{
  "n_layer": 11,
  "d_model": 320,
  "n_head": 5,
  "d_mlp": 832,
  "activation": "swiglu",
  "bias": "qkv",
  "init_std_o": 0.00597,
  "init_std_up": 0.028,
  "optimizer": "adamw",
  "lr": 0.00167,
  "final_lr_fraction": 0.0,
  "train_tokens": 702700000,
  "steps": 10723,
  "dataset": "wikipedia_en"
}
MLP neurons of a small language model. Each row is named by its layer, matrix (down: output weights) and neuron, and shows model dimensions 0-127. Each number is 128 + 32 x the weight over its row's rms, rounded and kept within 0 to 255. Numbers have three digits each. A neuron's up and down rows have the sign that makes its largest values positive.
A block is one neuron, or neurons of one layer that tend to fire together. After each block is what it responds to, as a language model described it from the Wikipedia text at the highest values.

L7.down95:042128180109117080143161127155059099163145159139051129143021186129125156112172183174120186148124153143079155077108149156115133107103128092144133129155116198119136098133172116128118103102110110123205072123142129144132083111112109140165156115136116174112121140098149152119103094155196152125181071053122101133095146182117100097119151128135167114103128157167152130136106145117118112136124
L7.down122:158208128176107151158083126135137190120132118133118178120004117073073161143053122192162090088161112092105155091131137152122112117109142099082115137095133118158097052108136108157107122107143132127105127131085137110125127123128122117167141109181160112090118120146084084107115179149146130082148109121134166134097017152118146159130140121145214158129167175127159131194158142158187187113095
L7.down324:088178120138143154148080113142148162167110126096156101153060144140122166099162122171156154103215070134104075129108106131086176160138174103093100206095127137072162130089096101168142094174167127083147141128184075068138167133203138182153093146090092150129104107140144137090128172154117100140150161145158193123188071082173112078172116186147095167096143093148090097122107131138108131060096
L7.down499:099098092178132108120124114140104139162097075157178090107081115061118180104120156139178131118104138145100119159081066092125168093167092094096178133129122107089117108174194140054145112149158150110138187078122127142135116125170149116144174113129143055088084114119068101097131179118173143143163132085144142147128141114164150100103159128135161143194103170092162176213074103114203114113070
L7.down508:128154102106112127180085136112077090123167169116137170091056187135145179118140121130106110116135135118106130124140146113156108117147139127143133137121136176162151099167136140126093109144067156155178144174151124119177157127089124165093114220125145175117155079070176110130107152133112187114112151136088139130132123083187095135123112134145108148172141118149156140065088149063149184116146
L7.down639:092120098115105150183104093123161123088168109088132142083067156060135119073133167114062172075084072126165118200113086130130145135140095169145091085116123112121113123166140070113134090151120134080103068136078139164099120122116096111174111149105135056100153121142117175134129140097136131044100123122139143077152090133119133142111124166139147146177183118121152102102119053159139159128111
L7.down650:059155093144139096131164103159102101111151139162116082134200126100078180142121144117107103119117116125122119137101122115146123130123069118116099087113049138183150153153117138106117089124143184159108180127084101135143126165088134105088154203100125145152166151083127081114105183104238152143121108087136153103156167156089088137139156157180109099120153126178137101129145134145074076099181
L7.down781:141093055052155091134063113132130093104084098123119175184144183129113123199122101095071180117109123094077152192106150099088136084143131131151098136174113106094111127134093129099142080136144087168100153157154116170040096125127140103153112143168192120087105194141095103098144131130140081155040117151138117165121110109119183101116163132111146139146157068077135099086129129146133063152134
Description: Table statistic cells

L2.down6:114139123189150115127124138141113116078137109156091131090235183100147177143118101190128153118109124113104158143144161101141168126116096132112123125113162184103143145107135099158200134118170132118166134114173169119126129098092100142116142130133130146157149133096156150105149186123124089129137136105084123071147143145133132098118205165133077140134130145114076114138138161158157097054089
L2.down161:130141149140113101102118105163129110157156118132159117155112135157125145105154085132101130120084174133207108125167171138173184175094075122079075150104122101116178125182061071136152116142120140128189104139100120178096121195126096148172052115141099121115154105191137059163106126115127129126141125113117108143152157146115125085087157107200095135151147115063137135170174125093104163116120
L2.down273:102132102153136108145142179155178148106040115159162148122123102109144133118158097132066130104085117149038163142107137095109147064165167117142171155109125076130132184193118175141123099100115118145130084121078123115129101090118123098137116131109140109122107137181165127139163156111133141138134118145172111123107145113158107122102180106158107117121152206065083088103174122077194109107118
L2.down326:086116156132163100142071127169111171124148122141207159095157129124149135143142079074121125102101051153160114084176122122158090111166136116124163123103136116112149211105104120099106105099140142147137122113127095140168192155081130174121122172121141209144114136102152094146094155079152119195150142133123106148171134143062122127128153091156190141107102082176146143104147170157154091110124
L2.down415:117101121178094124110175122121137087137135095080186172096102134168149170150116088110099087144180106093191137132152190142160141050087138094175126105176130093124175146161171130133102122181111164121138069137106076118075129128113099147116103152137122153133170145125118160151164181129136131054124122140139151138123124094139096063094085088191141107120114114086114085164213201142097154089134
L2.down602:132110115133136129085145106147158148160136132139120109134010129101063103117111137162106164174129161152108125069160119126133120185154114037083081155127043134089063156148181093114115140150071149129151143107142122133138159150101135106158121161178132147125115162162166133184111187140178140189107167142123104073185125181164153128080107163123133103150121159105102122111108171102119232194153
L2.down747:122129141166107131114122142124143130140143129152109166096163127149155101127175112111124105102175139156132104147105145157176102079145133091125123167130047165131208100135143094131074181122123193132113165153121110061085148144116124122183156126108159197143072075116079109041115096056130168179163109131075090132099166087111120089110140128168141112109163131072099150143141142116177143150085
L2.down749:097090162140102124151126100165137133124170124143151101104248147129092149101111090130097139173127129130153185035157174120143109110123146070243120179131150070059141130138115151112108142115117115126099085114107163106151191096156149081038124165135145143160165147156087134117126129115138072082081094102102096116180112124144055140086167168149147096162116092039118142115173168156137107124116
Description: Mid-word fragments in names

L2.down46:118209094136076109159084154117150096153108068178130185135000127116118118130160122116146104158123140076118163156149163110146125188131137110139101138146143187061136134176174107138129213113137121110116161109143138178122131132136094098120144143145124180102137157138085189134162139098113132122118114148111108144124082129116124102125125123134146096134137164123125165129073183151123126136160
L2.down112:157081183080095083172102092140147188212099140181117114080204114108151141142185179120138140112164115122094134143156125120050076131125165138103149065157157103094159142109094147074166155154130160154093089098098128128139123127088152155132155198130101166111141141131112153149121104166097177183105156173147150131206096114136095168126158160184159131088109167129106097142117202096118139201127
L2.down380:129198162125149073099085097085090163149150084112121118173081069103114099136173082143126183149082180164130092130155166135114152116213146135132161143096091148131171185141165138104117059158091160091151154141112126147148102125157143117152172121074148218099114102159121135091170131099132134125229163120143082156145135113178113142118097136143124130114141121134152101114167092153163217153064
L2.down558:169155160086114102109168187106106075164132151106098073123142123152162123143129105162120090096081112098129163133083141152036080117116097105168150094137100187118179114082146145164137096089134088124157064174099151125148150174164143152126150110171142049122181130089149138154148137127102141094115158059096132144072117101172126123119112138157175142097186092105122096124129162157148126187159
L2.down745:108159123123144083176100079115131125078167125158096167120102169071166171091155098103148152152113161094170082103082128098168116120137117100093105072147134124141092097114064096089120130175207156096091127109126073101110086091111113083171096142111100106176178145112158073181147179172137181176143153106132096147145171144179131077141079092173152106120149115157119107114113160115141095140142
L2.down817:176186142168139126139159124188147176107143080171135125163197150077130100170088140135080125147143156168080129100163111104140138136150143190119144150180192186110104140181166144078154108096108101152140079118161163151089099172116158151124185087110131112158122120143136123156104113142182128126193127114145096150162122104131092150104088161099171214123201083087160134117086068125098107106156
L2.down821:143134104135120126171118171088102178097054120146154147130188125147100126129095174110153106097143147112100131104108158092179162111084121131121167125088155206132139141128108101127111128155121133163179105125138155142133115151122146173097124081113201134148173175127182145060100145124142161119163111158138098181130114199113140086106136133135147099156134154113117110092115169102105124158052
L2.down825:135115093123109087137080160118198148098133176175062140092117082124097129164169138107126111231109142098135123111115094124134112111063160115055127089097112139096108052143167142125116193171110059105174157099200160150122147156105147120120120157148142162146152136113107135114135099103187193135131117121156060062122110159112124140143133157017164145084149138154080131116127136153117136175112
Description: Second piece after h/g

L7.down38:131163104167116164125087148115120132159138147135149128042000130139146144072157126122153137154145130132122139139117130084139136153126127152090114132134147079149099113110149149118113173194117150085153125129112166153102142112152146061108105144149114109157106119117140112091141132126148164172112157153134165084131149112125159156129125150131168175099125147141142123117127115130131170114142
L7.down232:112103149114118079167097117121084143155163109095113137101000149105126109143138075147169136137101141126130134135105131134115146155135129100089131206145177117136157072076094135174158115124132104119103139116115152139150110167111161171123109102132117121153152135121123135122134076086178150198100135066085136169150113108162146128135178134102145094150111148124120136149142128122155086164015
L7.down268:086164176085104088190165197133114159169128114144187152103133189162095147132065161163143140150148162131118106129113185082134080103096137175107093092112103109103154165208102067114119143093186156119067100144110173125131169135102152177102169136090125093101110174097101132082125117169100140123120084134144146149131079125113207162142138140152132109172118141134105141126166134152146130111047
L7.down389:143128092124105086102088117117081088185129124095189083169009139096148137111151151157080177166138057128120129164156123122119176095182155084122182143166118122126131129170139135126153104072124145088138172138185097104137115164095137083065077102174139116124143143105157137115127124124136119134135163151184112157129156194126113119159195091134113156174079145159120041134120095106092136111114
L7.down449:163119129093127121094092110143136172112166116070093126120078103132166135100123129113093120115172116113064140126169175102153116142126133151148140129138202137120100083057102118137116097153086098156105138159126122130118190163096080098142103153098098110079101116123111078152183123117125085103185077050069145102101146097117135158111121149135089135083127162103081112129178191092121148141152
L7.down597:090134101184119144140100123119133121158143134181186087052170158135105130101130133137132092085150082148186120134134095116116111123200121155088124065132127149142122122064065125124173166119161082131150072139060182121135168099158134146149111116089139131142095125187150134130106120122102121136194139135111144110142101104131165114175066168153125175143110174113162149113202184099212170094092
L7.down637:167130147148116098162108155126167072089128130122114096072000132130147096109143122173141131176139103108172165083046101166088090123076138109112159168114096137115094102123128105148135155115152180079154103150161188106076067114173116103122147138138141140110153080105158118145126117162144117150165083095159121118146128168081159095117115171163154119099106091161098141122172181118123161142109
L7.down803:162093130139131188080081184120154123098090146108099125087099134126103179062148158157146081107115094140094158129105135160125076091117109145107114178158151124067116128121072118125133093149210167113132058152168186104124141110113142146109163148153110055138157127090133123126135127144148120190118134127108069096109140171072121121117100126171154135082106166176146080137132148141142144131101
Description: Word-completing suffix pieces

L5.down211:144152146136186149082143134118214116170124128087114119109140087095142160164144126166055154163107166166086152122121109076146121139155143143113113135070091160106138179131152125152151162163157129095137131165088047117178116157121111156098127062114169100153113163140115112108142115120095127140126099130116180142113104121183128140126181142104033103137127112114128109162127164149108130127082
Description: Japanese name syllables

L5.down458:133150135167129127119107149103089166130148130106154108146000128049124184132087090120120127146139140135135129128127101157142146136161134167143148172117157137081108155126165153127125184175112169175151114145105125122141160128128121114138154149137106163100196119126166124128146091154130187111149166134136168124149097151145089113093103116192143103156123163118161138113141118143126116107091
Description: Leading numbers in ranges

L5.down536:164154137132179156082172142083127156105121114148104080120172104096116132103169154155077152116119167130105189093116130177151063099136194106109109128111107151117129176137161166126088148112114170156157094086124089131121132120144208136187137137124127115176089077139153079166172094128096146162149188149128135131142086107093095122177081108178141153156199149123118098169172159205176137142057
Description: Sports statistics tables

L7.down6:133154126125141080081112053139120135173130117067141122105024059096185154084149156168166108083203123098106129111161141126130188130083124118096151138146123106191126116156133159112151112111147125154077161154139095156141138186025104165102100139109097125165133108124117084084156176151162111101078150110124181103094176155131134187180203125140045193117059178150135051141130094156078130117190
L7.down374:106118147100114105091153105129103126105142120124094118144000099123121165105108111132086179152165130067130116171125162160134133121109124094139146167130105140118109128111093140152108126124122160157117195158138115108138150132119137091089127124106117167151145177132156146155182207150143120109139097134128131130122229131111132192117188148124086117123082166147110131142115126105121049156086
L7.down420:148120090102171167128117137096125143166124096135150134129108180150120158177130144132133070095128126127155060172125040119092110124116090192097152098104137160121076088145098094124101187214152097152139128102094132154079168140196202139144116129094114093098124124115120138124108079171113115157065155145148134128152140092152128121156089163188142130181135119102125135099163171101167119109088
L7.down432:108086103088057096063200115146139140117117129119150141155084060157138043103134116102106132057139143126150189207196079064159157098131161107102156096114099125099131236191140150137140120139126058152157135098079161131142161160094131127137120104117128164092105141135110174082106108127146180188106112132101182129102111194100126142159174115118085155129114135150120146125027121164093148128186
L7.down526:104151133173141107119148095118155093128145133166123129081000066123175155095160238136144169114125161087123094126121110138078129147125159206108135142171103170125134147170095194155090125148190110172160136109132173122090108122139132090153130151101117163137130092136085129107113145157083137081156140140091126118091140138150119133113092122152113150164124178128160104100145155088106152155130
L7.down636:071131139186160137114096079138211134175109134130133142167123132072144177135130118119223107104102129163192144074151082120117106145143157121126118137154111042146083109153134095170142140139150121090165131148111129129139131131145119087100141165152157151149150092206144147114107156096150144193116160120111191114112072133147158160166128106101184155154090105080115118106158166089151091123123
L7.down747:128128126087109135130119170138166144137145160114169099114009112132122110118131163095122122137155149130134128176162159137162137139090185097134111153163092066151183148174148126134142132173126125066136218118131100171114110143101107048067144094185122145123116131167113124143129196129138186090137096130113131085125220183112122114090121162118096155087124067142146151149069116172045171111157
L7.down758:143146069080085114137142134140120114104132096156158119150134154165102101136193145142081109151140164091154082164162139143131137120081147130106142152171092135158118069160063166093068148143062100137145138096171109171142043118168141034105094126118079102120121080166139118155145076095117069102100078137136145119133123124126224096060115132105112193149194166163139118073096138091107126142122
Description: Adjective word endings

L7.down99:114104066175129182157164191089197121088096127089153176139197105087134091118104139163112148166084222176143144126140092123196118136128123158095130110161128109158142176106114130089218119136134090152160084163132108113110127161151119114156143119112138159109148130140102100111106102178156117154159143149080117117213064150159119141124092159170118141126173095164126146101107135099157105101169
L7.down299:087133122124135127125132129098100102162089120150135111120128105147147096189116113135135131086109157125121086094152172144107061097136177082081117101091152147099169206098107210143133152124140169098100092112141107088211126142140156095139048085137131074085123171076178138119131112144125137140108079152138087053121074119142108122126120126202109128151141092124134076118144144094082104086126
L7.down416:175192151204113156111106152158131074107125110065151096102202092132102147106113174107090135150109207124142115092123087160147108183143162144114114140114133174191152155075129110193153108168134123077102152175151034107137069170116129165115150063126142091093175073131118143086133142185146075155163141107078185105177087140164125127065180172122110122179136126118139101095132118178125102132147
L7.down465:165159173131137134109137104130169092165143059148172124156163119103115115098063159086091068128135096168159116162119127162194120144076159095161072019119058069174159125072123129126112114163059149096090109120116176108147056173165144115113154098130134138093112135170123119128112122147088161087128157135137093124165132177120116113141139077150095138146143117087093151111081091137129136114137
L7.down559:161122126120121072102131102147118109128111153116183141156188167157158152119164138169112120111160151101106159153107092163133096135141180151140055121151114147185162110133137153142135040142080093116140161100167113138129082161094147120096139182121161102144142033132129120089129089193135127133124060141075144181150087147159096107160092088096131181168096100114158081125111158138098125102154
L7.down706:141103120172103188137158175118084121168094113165167056129122167154103150121146104164169141119125151116138091123115122067085153174116127179114085101106119112141081123167110087143136182122064101145184089198146139127084148121135112122088094097122079162122121146087096176135138104199116122109133146117059149147158058121143150173158126086147157161162117138151076061091128125101137176094191
L7.down745:108159104169123118126156173153128137140107181183136123144130103091145170125065091042123122157145118115169150206112144092114171103160131125136148105135119069088089121060171121078146091141104109097167119070135094125163056133129158159104144125126092132128096088157117097165121179135105176128138182137089085115130038108179113167102094136088162100131117099118115111122130097137137051161103
L7.down811:149104126074140121081094141105113159127104116128183158142108122113123139151131187132118133141098105127108105108151122118129147135115065189136155077053131100154175189180106135102134148104120149091135078103103102153100064144185113122117064087131075076147162133160189124144149098217133073157100131128119184067145107101127123122065142117128046099119232075093134109117153129108142083089122
Description: Mid-word name fragments

L7.down174:112118091139172165093103121122168050145087140126097108136255128104157126079124103081132124060066147105141162081144165135096121131124115121100130071138086130122127123211150153104092140153113125106130133133124205090080149083217127122114076132087133066172107087087091067165117160186105115148125105127152140102108099093117084120107063093113130121128138105072050162022084169134116133138145
L7.down292:120160145123191173090134153144085131077122154107139166101056118136149090140120073135113182109074099131095149153129096133072134110099117089143088073098139112176091127117148179136160151157179120099132113158096165159171136102123151055119139086122086134182115114152138093091131113144136100178150111092149100094079024098169177161167091118141163101153141115139154125124172141166158093121154
L7.down380:160142142149119179154135069166125108123119086139131142075014118148157096101145163077117174186123113100119094172123135093119128095097142169117111096109128112145131158152129095093142165131124055070127073121146148136146188200138164119111125117143174121181079114096125109098122110205138109126115161128132112123109140150093097140107125100173123095124136169119102190153135146158138096068127
L7.down586:174126108180126170126121102180158156146094054123159114146207119089146176112155166109151103166123141128196103155113073133104161101099123104126132119124155086098125148117109098143108070170114139159127077165085051091173153154176138122124097111122133177176141143167176136167104150091130101129090136169134117166010042128112120127180141154101080148148086111200067199048152108125109112154148
L7.down593:098122127164156115131085082097128129114140111106135110136092095089074105137127120156159117153109133160123098230150151119153124145117104157112112129158141138167085140105125145192122095164137106124186086084154081113085102031125120107149127124097067162125151119179161145065118164125123094150080143115184105152098134159124150123076138105130132160196126098136088136155078118089153190189179
L7.down606:164076154135126083120096130104107106103105125173167138157005201132160158173147130119139131174090101163157173051122120187110087114103120169191172110074181169066129143096200105120148183146116126118135136109145076119130143104185110116097144121186103130128181176121167108157174127119116116111142213158106181090100145194138149195143082135209130102124107104111105111144135133120141118103160
L7.down678:097121123089143126101171096116158149154082088144087149126050104121143085158166132136129109105134065136107098185113208109201148134136088108100122134105098208099142089115103138148147178116119155141128129105140106103167156132169096125111126124168124085148147116144126114136185184094120188183108132109146146150125064144145044090221154118101120083116136102108125109124154133082150125068156
L7.down813:135170115152095120192104128136116114170107135150131113150115129076097148176079130123161103122146123105149175159094100069139154114137092133131165181144123121091122108121116137161164127155158096167132192092157135081116154112149127176151115118144131078171156124186181137135138183080157123135192139091145148126110050083153124142149135115148081113108121062078118101115106115091112155122238
Description: Structured field fragments

L5.down34:113123159072117085146135166111123161157132112094117151118221107138106106131178112140200129104102144163064153189085090102077096136080085115113077135130170107138168121104163147152156131122134131139177124060117157069135159157110120194125153129162073200142181170114152131102137123157078102083100135116110140096145169107113142154156167126082118194176147147109105100091187084120185147088068
Description: Adverb-forming suffixes

L5.down347:106160129140154074084150096128144139147133089146085124130000089147142121145150175110193115112152168081134086160077130120181130130155173140134146139172099155067103135138162128144133153097142144097126084181140121171125134118086146104122152165111100094114095151149144138135161203171131159117132155139094124097075159158114157120142126103130083145151099126147137092123122115126082088136184
Description: Adjective-forming word endings

L2.down111:145147159135113113156050149145130214128115142133171123092190152148101193102124098115138214062104105090133159087119106110059065124151136172088086143072179129155153109126078093110179105118181105116174144157189152127157190071156107212127110216082150117124132136133144081132117087127054139112128153187112147108094127102102172153152131164153149170148130057146174126114107114157090145158142
L2.down200:145074194128129107130125145155144129168144118129168148106201156114098086169155163130148120079164039136145161122126156178172161077153107120150134139155119157167159125116112151165138154119113144085131149157132211155128149155153118207180109112117160157183143087140173122108082109085129053130127059166180142151103115067184094119128125139124163068133153151132159130177178156146116072120107
L2.down261:162117114123154161144143122115115107114119084072087164103125123135110188103116150117077124089153116161080170179145113138049176134080134150116144142099168132106078114124104170207103150086151115074162117212138169126163134160134149124117155122129173102159151144074113171079157123151141092168138163083119169180122122142126177127047116177091156093133137110122147128138153145129116106157148
L2.down378:215136174128136159145142103135142142138141139144082114136123136110085108108066139172141139161115090129134115076119112149080125088135157146157118115201116092133082086139146191137112085108142157152133145129125103069138132120097180122132116161136171147151106148123116114117189144100162146158153131147132170098149117128149118087167106155179167154085137120143153092159163154108137133135151
L2.down477:043117134183131111096100196141143119103179145152136110141132093129205123081141132122118137116103140140126124098078093063170142201107095149126122123125115169153063163139139122126131147110126151100110093117125121146103155111080181141129111109175148129153057156129124129046095165145139158170153130186110131111172171132111153165146136131110158186096156137156142178121122156084091123173097
L2.down480:136184073133169132163116170144101080152067093099168143160048151161171110121159126168153165103169087118085134107082105107119143122096159131111150142113111073068084150100072063140128143144101154097154094108145148100151135197160127194163075117163075118105161115140137171156093115082072148126165143144107099099156156111135136136064121112099171186147150116111147107190142069179127098150151
L2.down539:142078121142139141130150099139116105145135084113136157114000097150131117112107126114174103126111088114169121120098132151112105114192193158159116091160109176124089107174187116072122125119125143104101134124100107075105152117143107150115095134104147093206128119106119130148115166140128100080135132160165103048123137094150123135130106149129135165111093104101119095159196132130122112119147
L2.down667:024108105131171098100130104121101125069161145113169130155119169062158133108161093121088089120104136163205065079182150093126108183136182139132106154116165078095126112173110141093075119109155154113106128181101147149141166150111087055110166117116096135112112088120093113150141165111110117100154153164099132123130121101112124118070093125108084205143152120158121131115157145091084134161037
Description: Numbers in table cells